MLP neurons of a small language model. Each row is named by its layer, matrix (up: input weights) and neuron, and shows model dimensions 96-191. Each number is 128 + 24 x the weight over its row's rms, rounded and kept within 0 to 255.
Before each neuron's rows, "fires after" lists the tokens most often just before its 100 highest values on Wikipedia text that the model never trained on. A number after a token or word is its count.

fires after: "---|---|---|---|" 28, "|" 13, "H" 7, "\n" 5, "Personal" 4, " Farm" 4
L5.up661 [ 96 124 127 124 123 128 106 135 127 107 104 113  98 115 109 103 144 139 163 149  72 106 143  98 144 163 140 119 110 131 125 121 152 122 112 172 155 149 192 129 111 120 126 147 144 115 100 133 130 105  97 145 122 161 153 141 128 145 134  97 172 124 145 164 137 148  93 110 153 145 132 123 128  86  87 119  68 170 160 151 148 147 114  95 142 176 140 106  90 124 128 127 127  99 139  44]

fires after: "\n" 35, " is" 17, " was" 11, "." 7, " who" 6, " and" 4
L5.up385 [144 106 133 141 115 130 125 113 132 156 136 144 162 114 119 178 127 134 103 106 158 103 160 126 118  90  84 130 127 156 101 133 126 120 115 161 148 119 145  91 164 143 144 126 105 121 109 127  90 133 131 114 103 131 123 127 143 105 133 167 107 151 100 141 138 143  95 114 153 157 101 103 117 116 103 157 141  92 150 106 128  92  77 134 192 110 116 145 125  98 138 152 195 106 101  92]

fires after: " |" 49, " League" 5, " Qualification" 4, " " 4
L9.up275 [150 130 134 161  93 105 149 127  98 116  99 151 134 124 114 113 138 101 156 105 153 118 153 174 172 113 104 153 156 125 132 100 144 148 136 114 150  91  97 103 139 135 130 107 171 178 119 133 132 138 147 103 119 148 104  98 126 131 135 145 138 152 128 197 140 157 157 134 117 123  71 167 113 108 116 149 146 123 149 101 128 124 129 140 137  97 147 136 153 177 106 148 136 120 163 147]

fires after: "\n" 42, " 8" 9, " 7" 9, " 5" 4
L10.up32 [117 141 142 142  92 122 154 128 121 135 171 114 130 150  98  99 164 123 140 145 111 134 152  55 152 141 104 168 136 175 142 163 210 155  98 172 109 182 106 134 166 135  99 134 131  83 125 119 116 102 136 114 155 141 128 108 133 130  97 108  87 141 121 138 169 187  90 127 157 131 144 138 138 114 142 146 132 126 106 106 112 134 134 171 159 144 162 147 178  86 127  92 158 134 135 158]

fires after: " to" 25, " re" 8, "On" 5, " To" 4, " there" 4, " made" 4
L2.up851 [145 119 133 146  94 123 150  58 155 132 139 127 150 139 111 125 120 125 107 155 140 175 149 161 100  95 124 154 141 120 136  71 141  90 115 131 120 137 124 166 164 175 146 123 130 102 108  86  91 125 133  95 167 154 128 131  92  77 163 118 157 112 137 120 113 117  69 148 159 170 107 115 164 161  96 158 153 107  98 137 145 118 111 174 119 122 106 127 108 129 167 112 170 123 163 130]

fires after: "\n" 99
L5.up997 [ 95  96  83 144  90 111 175 103 115 135 127 115  93 164 126 133 129 130 103 117 147 131 141 134 158 140 128 133 107 155 126 131 149 138 134 143 156 115 134 175 150 113 106  99 130  85 116 117 112 137 138  91  84 199 163  95 109 139 108 161 143 154  97 111 160 128 125 155 141  94 125 185 169  87 128 136 119 131 122 183 142 129 120 107 125 138 166 146 142 162 143  81 149 112 176 106]

fires after: "\n" 28, "-" 14, " Ost" 9, " 7" 8, "." 6
L10.up367 [124  94 153 134 116  74  99 128 181 148 168 123 115 144 118 107 148  87 154 121 100 143 170 141 150 127 154 134 156 122  78 129 133 114 121 138 162 147 148 121 135 110 120 144 131  90 106 125  97 135 153 119 157 125 143 106 123 112  74 130 101 124 136 138 187 162 103 126  94 112 155 131  89 127  94 102 157 172 132 137 147 124 122 141 119 139 129 133 105 165 151  98 117 129 166 112]

fires after: " the" 33, " in" 9, " by" 5, "," 4, " The" 4
L3.up899 [134 104 128 117 138 169  84 123 132 116 148 143  94 152 119 129 128 141 174 163 159 163 156 144 140 101 129 103 115 157  88 146  98 178 108 125 185 164 120 142 152 126 124 156 164 100 154 146 128 107 136 118 126 112 134 112  80 110 168 160 155 130 105 104  82 187 137  94  81 160  96 111 122 145 121 116 166 149 157 122 134 136  88 119  97 164 176 115 123 121 127 143 126 158 131 136]

fires after: "\n" 60
L5.up490 [142  94 103 161  51 140 130 113 186 143  97 121 107 208 117 121 138 100  99 126 145 123 141 132 108 155 158 140 149 138 150 151 129 107 112 155 166 133 127 110 144 143 134 128 119  74 132 111 116 136 165  91  82 153 181 115 105 125 114 150 129 127 120 106  94 149 148 135 109  91 111 136 129 116  94 136 113 142 119 142 153 132 126 141 129 128 177 160 126 119 169 124 123 141 122 137]

fires after: " the" 31, " a" 14, " an" 5, " same" 4, " this" 4
L3.up205 [123 141 116 127 110 138 149 146 108 126 138 129 129 161 111 165 113 148 121 111 140 129 126 115 147  51 130 159 151 159  88 146 149 144 166 115 109 155 122 127 158 113 160 108 141 120 157 103 130 112 116 127 120 113 161 102 110 116 105 114 150 145 114 116 111 131 100 114 147 104 124 128 118 111 109 134  84 113 141 142 117 134 148  94 134 158 128 140 152 149 132 119 150 154 155 137]

fires after: " to" 42, "---|---|---|---|" 6, " who" 5, " had" 5
L3.up623 [148 108 118 133  92 155 154 131 107 170 138  89 143 111 126 142 140 130 144 124 152 114 141 135 142 129 109 139 138 164 103 141 137 130  89 125 101 173 114 172 168  88  80 121 122  93 118 115 124 129 115  81 102 141 148  89 143 120 115  82 133 138 122  89 129 137 109 104 113 153 101  79 141 171 126 129 138 152 166 107 138 133 140 109 119 161 124 122 136 121 168 119 161 170 180 141]

fires after: " the" 54, "\n" 30, " The" 4
L3.up665 [149  87 134  73 120 143 153 120 181 134 103 128 123 165 101 148 160 148 131 114  91  74 132 110 145  89  63 163 156 162 148 146 135 143 108 152 151 127 137 167 144 171 174  75 134 149 133  89 123 135 120 116  75 115  93 147 121 121 117 129  84 128 101 140 145 167  78 102 150 151 143 148 133 123 117 160 138 115 158 162  95 133 129 146 133 142 129 126 145 141 162 142 127 117 126 129]

fires after: " |" 38, "." 19, " J" 5
L10.up35 [145 139 100 143 132 143 138 135 100 108 106  99 142 139 102 121 161 118 164  93 150 117 134 133 130 102 148 102 132 155 107 132 112 147 139 105 104 138 156 159 110 132 133 101 102 125  98 123 126 118  49 115 106 129 105 147 115 119 137 117 113 140 107 109 109 118 134 146 130 171  81 119  83 158 158 159 125 119 157 124 122 124 115 134 106 109 130 151 102  90 135 142 142 138 144 153]

fires after: "\n" 47, " 1" 8
L10.up1177 [120 142  81 173 170 125  83 153 131 109 147 132 167 162  99 167 130 156 116 119  82 123 122 139  84 158 108 161 101 134 130 161 191 153 105 113 156 164 167 135 142  77 145 126 123 102 148 142 101 101 127 168 140 120 123 118 129 149 139 105 143 144 137 150 113 135 115  86 125  94 126 155  81  98 128 137 107 150 124 167 147 149 124  98  57  95 143 125 197 131 178 140  89 108 144 106]

fires after: " a" 27, " A" 8, "E" 6, "-" 5, " More" 5, " series" 5
L2.up191 [118 102  91 154 138 180  73 134 124 103 101 126 142 126  95 162 148 137  95 147 140 115 128 144 123  92  97 102 134 114  91 110 110  70 114 112 175 156 144 138 144 127 106 129 125 117 113  92 106 137 146 134  97 122 124 133 102  96 130 167 159 134  93 158 116 117 105 180 156 147 113 135 122  69 122 157 176 118 181 146 141 149  89 100 121 120 113 117 143 171  88 114 147  87 114  67]

fires after: "." 28, "," 16, " there" 7, "s" 5
L5.up752 [ 91 135 145 159 119  98 120 118  97 134 115 118 127 151 120 103 149 138 170 134  90 124 146 130 161 143 140 183 123 159 118 129 127  66 160 121  98 142 123 164 167 131  81 109 114 144 107 128 121 153 111 109 148 118  94 130 104 132  84 115 132 132 122 142  82 147 130 120 157 159 124  52 115 156 125 124 109 120 122 139 109 189 141 140 148 153 111 143 104 135 132 133 168 152  70 149]

fires after: "-" 27, "|" 10, "==" 8, " his" 6, "." 6, " also" 5
L5.up528 [138 119 150 192 155 152 103 128 138 152 168  92 117 104 114 145 130 130 176 110 123  97 110 145 132 113 152 118 120 113  87 143 130 144 138 133 136 156 149  91 154 129 111  81 125 140 108 100 126 122 144 137 114 110 116 113 124 156 137 153 124 167 165 169 134 132  95 102 132 137 105 147  78  75  97 129 123 167 104 179 121 102 116 125 109 118 105 133 114  94 127  95 185  95 118 119]

fires after: " |" 56, " (" 12, "\n" 7, " N" 4
L2.up847 [138 129 130 151 103 172 152 165 130 139 103 113 142  99 102 120  96 127 118 104 130 111  97 126 112  62 109 181 130 157 148  99 133 195 121 142 117 179 139 100 111 117 126 151 142 133 141  86 122 153 111 107 122 108 143 164 121 102 114 132 110 133  84 106  97 146  96 134 151 124 130 143 122 164 138 144 119 161 121 145 178 111 103 155 130 144 107 167  79  93 129 115 133 143 128  98]

fires after: "\n" 35, "-" 20, "|" 19, "." 7, "," 6, " |" 4
L5.up639 [105 130  98 134 131 131 102  84 159 124  95 101 106 131 109  85 118 114 182 127 100 150 141 162 149 162  91 144 119 157 128 141 135  93 104 152 162 126 140 156 136 129 167 119 177 137 117 145 102 120 167 137 122 116 158 113 151 112 131  95 115 165 111 182 128 136 120 163 116 120 145 145 140 132 132 142 115 173 143 155 161 159 130 114 126 146 124 127  77 134  92  72 109 115  77 122]

fires after: " was" 29, " been" 5, " be" 5, " not" 5, " is" 5, "'" 4
L3.up98 [115  74  99 120 128 136 100 107 150 148  96 101 100 137 126 141 173 126 112  90 111 156 124 149 133 107  67 165 142 109 138 116 144 133 135 112 123 161 147 119 164  96 130  98 107 106 100  98  79 135 118  98 110 153 122 124 130 110 144 106 118 145 101 149 113 194 123 120 113 144 121 103 132 130 139 128 159  93 148 158 151 134 112 125 176 113 173 144  59 141 150  97 149 127 119 101]

fires after: " was" 53, " is" 7, " are" 4
L3.up1216 [122 110 130 139 108  86 134 135 123 133 140 101 124 149 141 131 128 141 140 125 135 136 156 148 143  88  96 132  97 133 126 107 142 164 187 147 127 129 138 138 146 138 136 116 125  71 117 117 127 135  77 110 154 136 150 112 129 120 171 145 144 129 131 104 134 116  96 170 125 137 102 102 102 120  99 150 160 142 153 121 120 108 113 145 151 172 118 125  96 157 107 133  96  92 150 123]

fires after: " was" 20, "|" 16, " to" 6, " took" 5, " be" 5
L3.up318 [113 121 134  86 144  99 117  88 104 105 120 124 168 105  96 189 104 126  97 131 135 123 130 148 128 108  95 147 111 118 110 132 152 154 177 119 157 156 151 140 164 121 139 137 101 142 108 112 126 143 142 143 130 122 154 121  91 108 172  95 115  90 129 114 146 123  81 131 112 130 129 201 127 122 100 144 136 114 112 151 134 138 120 115 150 123 152 150 127  91 160 161 116  91 120 129]

fires after: " the" 25, " A" 9, " a" 7, " New" 6, "==" 5, "\n" 4
L5.up1117 [136  89 115 150 114 123 128  86 165 157 117 100 142 147 103 123 131 118 112 158 152 130 127 134  98 110  95 111 168 150  79 147  96 103 143 133 160 123 134 135 129 127 114 126 184 121  91 131 119  99 149 115  92 153 140 164  78 130 132 192 131 151 121 161 148 136 121 118 117 174 147 138 101  77 142 125 105 137 172 130 147 112  92 122 130 155 142 101 178 197 109 115 124 108 119  97]

fires after: " the" 37, " The" 8, "\n" 8, "s" 5, " most" 4, " was" 4
L10.up325 [120 147 164 173 119 118 142 111 145 174 134 118  93 155 116 123 158 111 114  80 125 110 128 118 111 151 107 119 143 153  88 117 137  74  77 136 151 159 154  90 146 155 174 125 129 106 143 114  83 159 148 142 156  90 112 126 131 125 172 168 127 182  98 109 110 112 147 121 159 151 122 149 107 106 154 114 140 161 132 117 116 115  85 151 116 112 137 165 165 129 105 157 144 105 140 102]

fires after: " is" 20, " an" 11, ")" 8, "\n" 7, " a" 6, ")," 5
L5.up34 [161 127 116 141 113 110 153 103 103 170 114 143 148 122 111 112 126 137 125  94 129 142 120 103  65 118  91  87 135 182 117 143 108 108 115 129 128 133 119 144 203 103  90 111 135 101 129 119  91 136 172 123 122 119 137 143 131 102 122 151 114 164  86 150  99 121 112 133 124 131 129 141 101 134 113 150 124  93 129 118 147 124  82 116 101 142 201 120 108 170  99 134 180 137 114 133]

fires after: " at" 30, " on" 21, " across" 9
L2.up1029 [117  77 128 110 159 122 136 108 124 127 152 139 131 140 133 102 143 146 138 118 150 123 156 134 116 142 138 155 115 146 115 123 113 105 164 135 184 150 138 151 156 111 113 114 135 127  73  47 101 140  86 113 146 120 139  95  92 113 164 167 129 161  96 118  85 162 119 126 114 169 110 142 112 111 129 164 152 134 132 121 138 135 109 150 123 159 116  90 104 139 144 159 130 170 148 106]

fires after: "\n" 38, "-" 34, "|" 6, " |" 4
L9.up945 [109 122 115 101 116 130 135 129 116 144 160 106 134 123 137 163 133 121 137 170 141 139 114  94 153  91 117  97  99  90 129 118 123 169 130 141  83 196 137 126 142 164 167 111 168 128 136 125 104 122 107 101  90 144 146  96 103 148 130 126 147 135 138 109 175 134 137 131 146 145 153  86 110 135  61 109 118 108 166 136  77 163  97  82 126 114 124 111 144 110 171 129  89 129 159 127]

fires after: " as" 29, " was" 8, " is" 7, " In" 7, " For" 6, "." 5
L5.up618 [142  85 150 166  62  95 134 135 105 129 127  97 121 126 122 105 137 159 193 137 119 147 144 145 171 141 128 145 121 135 147 105  99 146 161 127 126 139 135 184 136 154 173  88 157  59 121 132 111 115 119  94 141 148 113 154 133  74 177 114 141 155 123 144 155 106 116 124 140 157 132 136 126 144  94 132 146 154 148 108 154 120 137 127  99 115 158 123  89 153 121 110 173 137 141 151]

fires after: " " 27, " in" 6, " Cup" 6, " League" 5, " Season" 4, " Total" 4
L5.up1099 [117 116 144 146 110 137 103  83 127 118 156 117 126 160 129 115 112 102 131 156 163 139 144 164 118 116 125  78 121 115 145 103 196 160 117 105 100 134 120 175 158 198 130 116 138 114 115 123 141 156 145 115 132 139 106  80 137 108 151 162 134 151 103 174 121 124 102 139 160 126  91 106 107 114 159 124  87 131 122 122 166 118 135 130 152 110 139 159  98 133  99 133 138 125 107 133]

fires after: " the" 39, ":" 12, " The" 5, " Democratic" 4
L5.up74 [138 133 104 169 110 176 134 149 126 144 113 101  69 148 118 146 115 156 158 125 143 141 120 110 150 110 105 156 155 134 108 133 167 155 100 119 138 154 112 139 130 142 139 112 158 112 143 142 121 116 125 113 111 108 154 128 101 107 128 198  95 200  96 102 130 165 121 136 136 125 103 149 125 149 111 133 140 130 110 141 100 125  91 106 128 121 161 113 117 150  93 110 128  74 109 121]

fires after: " the" 49, " a" 18, " his" 5
L5.up1248 [141 100  99 138 138 138 126 144 118 120 131 132 142 150 121 109 146 138 139 140 117 111 153 161 106 101 106 153 113 124  73 188 182 142 148 152 158 141 162 149 138 145 106 105 170 123 114 143 110 122 113 114 114  99 130 135  94 123 131 109 127 170 145 102 101 162 103 119 148 138 127 170 164  98  97 148 163 140 157 141 103 134 129 107 121  99 122 129 159 155  99 111 124 109 111 145]

fires after: " to" 49, " not" 7, " can" 5
L3.up238 [ 99  83 123 141 148 141 132  94 140 156  95 105 178 112 102 105 147 133  92 142 101 164 156  97 148 129 140 136 127 108 127 126 149 161 119  87 123 176 134 123 132 135  97 118  95 134 120  71  99 133 145 110 126 135 111 118 128 124 142 115 120 134  93 115 153 139 113 178 142  95 126 153 113 175 146 125 142  98 155 125 101 130 112 127 102 130 145 147 114 129 148  66 137 163 169 129]

fires after: "|" 29, "\n" 22, " |" 5
L10.up388 [108 124  91 130 129 131 159 152 134  98 138  63 102 152 114 159 139  93 128  93 156  96 139 118 159 104 137 165 113 112 118 151 129 134 122 149 122 144 139 116 165 132 140 127 142 113 118 103  73 109 119 105 148 145 118  98  96 111  93 111  74 107 156  84 168 134 167 146 124 158 142 133  99 137 152 146 130 122 126  71 116 184 115 124 119  94 119 116 167  87 137 129 150 120 166 138]

fires after: "s" 31, " there" 9, " Z" 6, " Sam" 4, "'" 4, "." 4
L5.up631 [142 132 120 153  99 110 117 119 112 107 132  86 158 135  85 130 121 133 144 135 123 170 149 102 140 127 121 107 147 119 113 147 153  79 144 158  94 134 144 171 143 147 143 111  94 130 112  94  96 147 146 121 107 117 152  87 138 127  94 160 134 105 106 173 136 116  72 166 123 137 111 109 100 137 116 142 167 152 116 119 130 145 133 148 141 150 130 121  81 108 151 138 135 137 120 140]

fires after: " the" 30, ":" 12, " " 12
L5.up211 [ 86 138  98 110 129 155 127 124 140  86 142 118 153 151 131 162 134 116 156 120  85 101 152 122 152 125 117 165 124 164 125 150 114 179 139 127 133 122 139 166  99 157 114  82 132  88 102 172 115 157 100 123  98 143 130 135 114 125 175 208 114 103 141 164 113 157 126 157 117  98 119 141 151 120 101 141 145 124 145 122 124 132 116 104 103 130 134 140 147 145 133 128  97 143 142 145]

fires after: "\n" 46, "|" 15, " (1)" 4
L12.up480 [133  86  83  93 148 139  90 144 157 122 158  85 125 140 130 148 142 112 153 125 146 117 119 150 151 132 110 151 103 138 123 156 200 110 131 113 186 104 144 106 178 130 140 123 161 145 174 134 123 131 143 123 155 109 105 153 129  97 111 125  87 116 114  68 116 152 130 126 148 104 130 149 137 157 142 129 113 145 143 116  88 109 131  72 106 153  98 103 152 149 137 158 109  89 147 107]

fires after: " the" 54, "The" 8, "\n" 7, " The" 6
L3.up306 [105 117 117 104 153 193 111 175 144 131 150 122 118 125 122 117 145 127 128 103 111 105 133 143 166 102  82  91 167 110 108 137 156 115  82 120 152 164 148 138 137 118  99 108 119 126 132 126 110 105 138 126 117  97 113 111 124 128  75 146 126 165  90 104 146 126 122 104 114 145 125 108  93 126 127 106 122 141 186 115 151 125 156 122 177 163 111 132 147 135 130 153 140 134 119 107]

fires after: " the" 37, " The" 12, "The" 4
L2.up517 [102  99 100  98 164 126 145 117 153  88 166 139  82 164 122 119 152 119 154 155 111 138 148 170 135  99  72 118 144 145 132 166 137 138 125 126 178 133 122 126 149  98 131 154 153 133  65 143  94 134 122 149 125 119 136 165  62 142 138 148  84 156 123 182 118 142 121  95 142 169 121 143 123  80  69 151 166 125 158 121 108 135 132  78 125 119 160 102 165 152 101 129 147 106  95 129]

fires after: " the" 61, " The" 12
L2.up979 [173 104  66 109 111 179  95 141 146 175 169 138 143 186 103 119 180 131 112 126 113 104 179 120 136  75 133 173 144 173 106 166 124 108  82 144 160 137 129 141 176 135 139 115 148 124 108 100 131 148 106 133 119 117 120 110 120  89  96 129 106 159 112 143 121 129 107 105 105 112 109 152  88 109 105 146 178 120 147 124 139 140 160 130  90 173 129 124 150 164 116 162 148 139 141 145]

fires after: " was" 52, " were" 11, " is" 4
L3.up444 [106 128 131 112 114 121 154 180 140 149 115  91  91 137  91 145 167 151 150 149 106 156 157 173 139 104  50 147 128 129 118 145 100 135 148  90 139 149 107 139 107 139 110 125 101  98 158 133 132 152 100 109 176 106 118 129 124 124 111 122 139 154 132 117 143 128 121 122 161 130 109 129 114 113 131 193 142 136  88 120 111 141 135 151 123 165 155 125 102 141 133 186 142  84 118 131]

fires after: " the" 50, " The" 4
L3.up703 [ 88 140  89 123 102 167 127 154 138 141 133 128  91 178 129 160 126 175 154  71 126 137 160 134  99  64 107  84 124 144 123 152 131 203 146  96 166 153 135 103  99 109 127 144  85 138 129 119 124 149 122 109 139 130 159 143 122 126 112 136 134 162 129 146 178 136  89 110  93 130  86 139 114  95 142 124 115 140 167 121 159 111 143  73 137 170 153 164 139 113 124 182 116 146 125  83]

fires after: " |" 42, "==" 7, " 1" 6, " the" 6, "." 5
L3.up135 [142 109  64 163 125 146 161  94 120 166 143  98  98 129 109 141 101 158 126 101 101 126 142 118 131  86 125 136 135 143  92  98 131 164 192 129 110 128 138 112 139  99  98 106 145 103 102 170 103 119  78 108  90 136 171 135 119 115 138 132 147 143  85 123 126 130 133 127 108 132 119 143 106 152 102 124 126 156 116 130 155 105 115  85  86 111 122 198 143 136 126 136 101 176 154 117]

fires after: " was" 20, " be" 10, " were" 9, " are" 6, "to" 6, " is" 5
L3.up1016 [147  80 127 135 156  99 116 154 120 122  78  94 122 126  93 117 168 112 116 140  84 107 173 148 143  74  88 186 124 129  94 144 145 129 168 134  87 137 159 137 124  91 126 139  96 127 151 119 109 129  95 148 160 120 165 153 109 136 132 138 121 102 119 115 128 142  89 116 135 153 156 170 116 126 129 140 158 112 117 130 105 154 144 141 110 125 126 121  95 157 164 162 136 116 108 142]

fires after: "\n" 53, "-" 12, " Ost" 7
L10.up672 [ 77 144  99 149 117  92 111 123 139 121 121 144  99 120 112 130 123 105 165 138 112 125 113 107 159 113 141 160  92 118  74 160 131 118 123 111 106 174 159 132 150  80 115 145 141 101 107 135  98 116 162 110 123 122 102 115  95 138 169 152 126 150 124 129 133 170  73 119 116 112  96 118 112 103 141 121 113 187 126 172 171 166 136 136  83 142 150 136 128 116 131 128 152 152 159 163]

fires after: "\n" 55, "|" 8, " |" 5
L9.up319 [125 158 122 156 111 127 147 150 129 135 165  78 131 114 101  95 184 136 154  91 126 156 141 127 177 175  97 139  93 129 133 167 151 140 151 125 151 160 131 142 134 135 137 133 113 154 169 102 131 119 157 118 105 139  89 103 121 141 151 137 130 146 109 148 126 148  82 134 148 137 148 123 123 128 192 103 107 129 150 175 146 172 134 134 134 160 106 124  76 101 125 120 152  94 120 133]

fires after: " |" 44, "|" 7, "\n" 5, " every" 4, "." 4
L10.up435 [140 131 145 128  82 131 122 100 127 145 114 130 156 124 102 126 149  86 101 129 104 109 202 141 151 137 137 148 151 131 115 124 140 151 148 151 148 168 120 148 130 141 138 106 184 121 141 126 130 128 137 124 140 140 111  93 122 138 152 107 126 146 154 108 122 165  70 132 154 123 131 122 123 115 150 144 143 161 123 133 110 132  95 157 161  92  88 173  74 155 109 158 110 125 129 118]

fires after: " Member" 18, "." 17, "==" 5, " for" 5, " Major" 5, " Notes" 5
L5.up395 [ 84 132 103 138 123 153  93 164 132 127 178 152 109 115 123 139 172 116 113 135 139 147 124 177 131 124 111 138 145 176 110  96 146 159 134 138 151 110 133  97 187 133 125 137 135 106 115 115 121 139 136 116 103  87 105 125 123 120 150 183 136 100  96 144 133 104 138 138 135 114  96 133  66 130  99 155 142  70 124 158  99 134 122 110 139 129 140 127  77 148  88 105 132 135  86 162]

fires after: " the" 42, "-" 5, "the" 4, " The" 4
L2.up523 [141 125  98 112 123 146 123 129 173 124 154 111 149 158 119 123 136 122 165 120 104 141 136 118 113 114 102 116 141 144 126 116 128 136 135 119 183 144 136 146 114 200 166 103 106 129 152 122 101 175  67 114 108 115 113 137  90 122  95 167 142 130 100 133 113 128 100 118 125 124  97 119 101  93 109 126 150 122 118 122 159 172 115 109  99 121 141 123 108 169 129 148 139 143  90 153]

fires after: " the" 24, "-" 13, " his" 10, " a" 7
L9.up1180 [101 105 112  94 138 121 134 117 152 170 135 132 122 152 121 141 124 179 117  99 145 116 140 122 125  88  51 125  92 132 123 124 161 137 147 109 119 157 141 132 142 140 132 104 149 125 154  96 123 128 110 115 151 126 120 134 128 102 119 158 100 130  99  75 107 168 120  89 155 173  95 135 184 114 111 122 105 135 149 100 186 139 132  95 121 133 155 134 136 139 173 127 113 113 169 130]

fires after: " a" 37, " an" 8, " one" 5, " A" 4
L2.up200 [138 109 102 146 128 114  97 138 112 149 121 124 113 168  99 143 105 140 140 148 145 123 126 164 118 116 129 177 176 145 112 107 122 135 120 200 189 183 143  98 125 140 130  98 163 147 127 109 113 110 119 121 131 135 150 126 113  95 103 145 173 205 151 154 113 107 122 114 136 138 125 120 109  88 141 149 150 130 143 140 181 135 113 123  82 172 128  74 160 123 101 128 141 114 174  86]

fires after: "|" 27, " on" 15, " On" 8, " N" 8, "On" 7, " full" 6
L2.up506 [116  83 152 109 158 126 146 116 128 120 163 118 132 163 109 133 158 158 176 127 130 114 118 112 115  97 119 172 165 112 152 113 133 123 112 117 168 140 149 182 182 134 108 129 139 126 107 126 113 132 146 118 129 116 161 109  87 132 122 125 120 134 111 113 106 161  88 139 122  91 107 108 149 117 147 119 155 138 107 125 137 147 124 137  92 151 119 107 112 140 153 150  99 136  88 118]

fires after: " the" 46, " a" 18, " " 6
L3.up1265 [146 111 145 130 133 135 133 151 141 158 126 135 101 130 132 177 150 137 152 169 136  94 137 178  93 105 122 119 128 140 112 111 169  99 132 150 184 126 184 127 143 150 153 113 164 128 103 129 117 144 161 124 133 112  86 166  95 137 156 101 152 148 124 111  92 131 122 121 147 111 116 153  78  65 101 156 125 118 126 173 142 111  87 134 156 119 115 132 134 153 139 136 130 134 136 111]

fires after: " the" 22, " an" 16, " a" 16, " The" 10, " An" 4
L2.up770 [136 113  93 143 129 165 115 143 142 126 131 144 112 141 107 139 164 125  95 142 160  98 139 148 108 118 106 117 150 147  69 119 163  83  77 131 174 141 127 131 116 150 149  83 148  90 116 150  87 138  92 145 116 103 143 141  84 152 123 151 111 175 133  91 156 146  99 135 122 151 119 140 113  56 145 150 163 168 165 149 142 127 141 137 127 138  95 137 152 139 146 160  98 105 139  98]

fires after: " the" 47, " a" 14, " its" 4
L3.up901 [136 160  78 160 139 124  89 151 155 136 146 135 122 183 115 156 121 138 125 123 113 138 105 149 123 102 154 115 134 151 100  97 116 177 133 113 140 131 175  89 127 169 161 128 109 123 157 148 102 122  94 128 106  99 111 134 126 124 126 143 109 166 153 128 188 139 122 117 122 127 120 130 129  76 133 165 191 125 138 126 124 157 109 131 125 139 153  96 128 116 129 137 130  97 105 123]

fires after: " a" 22, "." 15, " an" 8, " is" 5, " record" 4, " Event" 4
L2.up78 [176  91  87 163 136 160 104 119 119 149 116 120 110 133 123 118 176 134  83 127 152 112 121 100  77 107 139 117 101 137  85 151 149  82 106 157 122 141 121 107 104 143 123 122 112 118 117 124 117 166 108 120 155 105 124 126 114  87 170 118 153 165 123 146 122 159 121 128 183 164 138 166 159  75  74 118 141 123 131 140 122 118 120 125 144 109 142 109 112 126 117 129 119 115 156 128]

fires after: " a" 13, " Da" 11, "ro" 10, " an" 10, " A" 7, " at" 4
L2.up458 [152 115 120 114 154 140 112 125 123 160  88 150 141 108 101 133 166 147 137  99 122  98 101 125  93 125 130 119 123 110 122 136 120 139  72 160 159 152 155  98 131 123 118 103 152 121 119 103  96 135  89 102 145 118 104 130  96 112 145 123 118 158  91 164 145 124  54 144 167 117 169 156 122 131 117 141 151 115 146 160 132  87 118 123  86 133 136 135 100 142 116 142 161 102 124 109]

fires after: " to" 70, " will" 5, " not" 5
L3.up1218 [106  83 119 132 125 152 157 132 123 142 135  93 147  93  90 108 168  90 113 133 142 164 179 158 162 143 101 152 148 138 128 123 150 109 123 144 122 172 125 152 147 116 121 103 117 120  68  59 128 129 124 105 141 114  71 108 138 115 148 179 121 119 108 155  98 110 111 140 163 158  98 131 111 149  92 144 121 153 127  99 136 183 156 148 142 143 135 103 108 119 135 100 157 123 152 121]

fires after: "\n" 24, " |" 21, "On" 12, " on" 9, " On" 6, "-" 4
L12.up739 [117 101 164 134 106 155 155 104 129 153 131 100 135 123  87 113 163 155 146 148 122 131 107 126 146 128 146 179 171 151 115 109 168 132  82 122 177 179 151 154 148 159 114 135 130 116 146 141 155 124 149 116 165 112  94 137 104 139 158 125 118 125 143 102  65 119  38 127 164  90 146 134  98 127 138 143  82 167 112 152 181 142 144 144 125 106 137 145 116  97 169 133 135 133 126 126]

fires after: " |" 50, " " 6, " as" 5, "." 4
L12.up783 [131  72  93 136 138 108 114 102 130 100 114 134 114 129 128 139 168 112 184 114 138 115 116 116 115 117 119  80 194 135 115 136 151 131 110 128  97 135 137 155 113 123 169  85 117 159  80 134 100 123  92 130 156 119 111 129 131 139 132 116 145 162 118 132 113 134 115 139 142 191 114 103  98 150 150 130 128 101 154 152 126 179 102  78  88 117 143 112 111 127 141 125 109 109 172 136]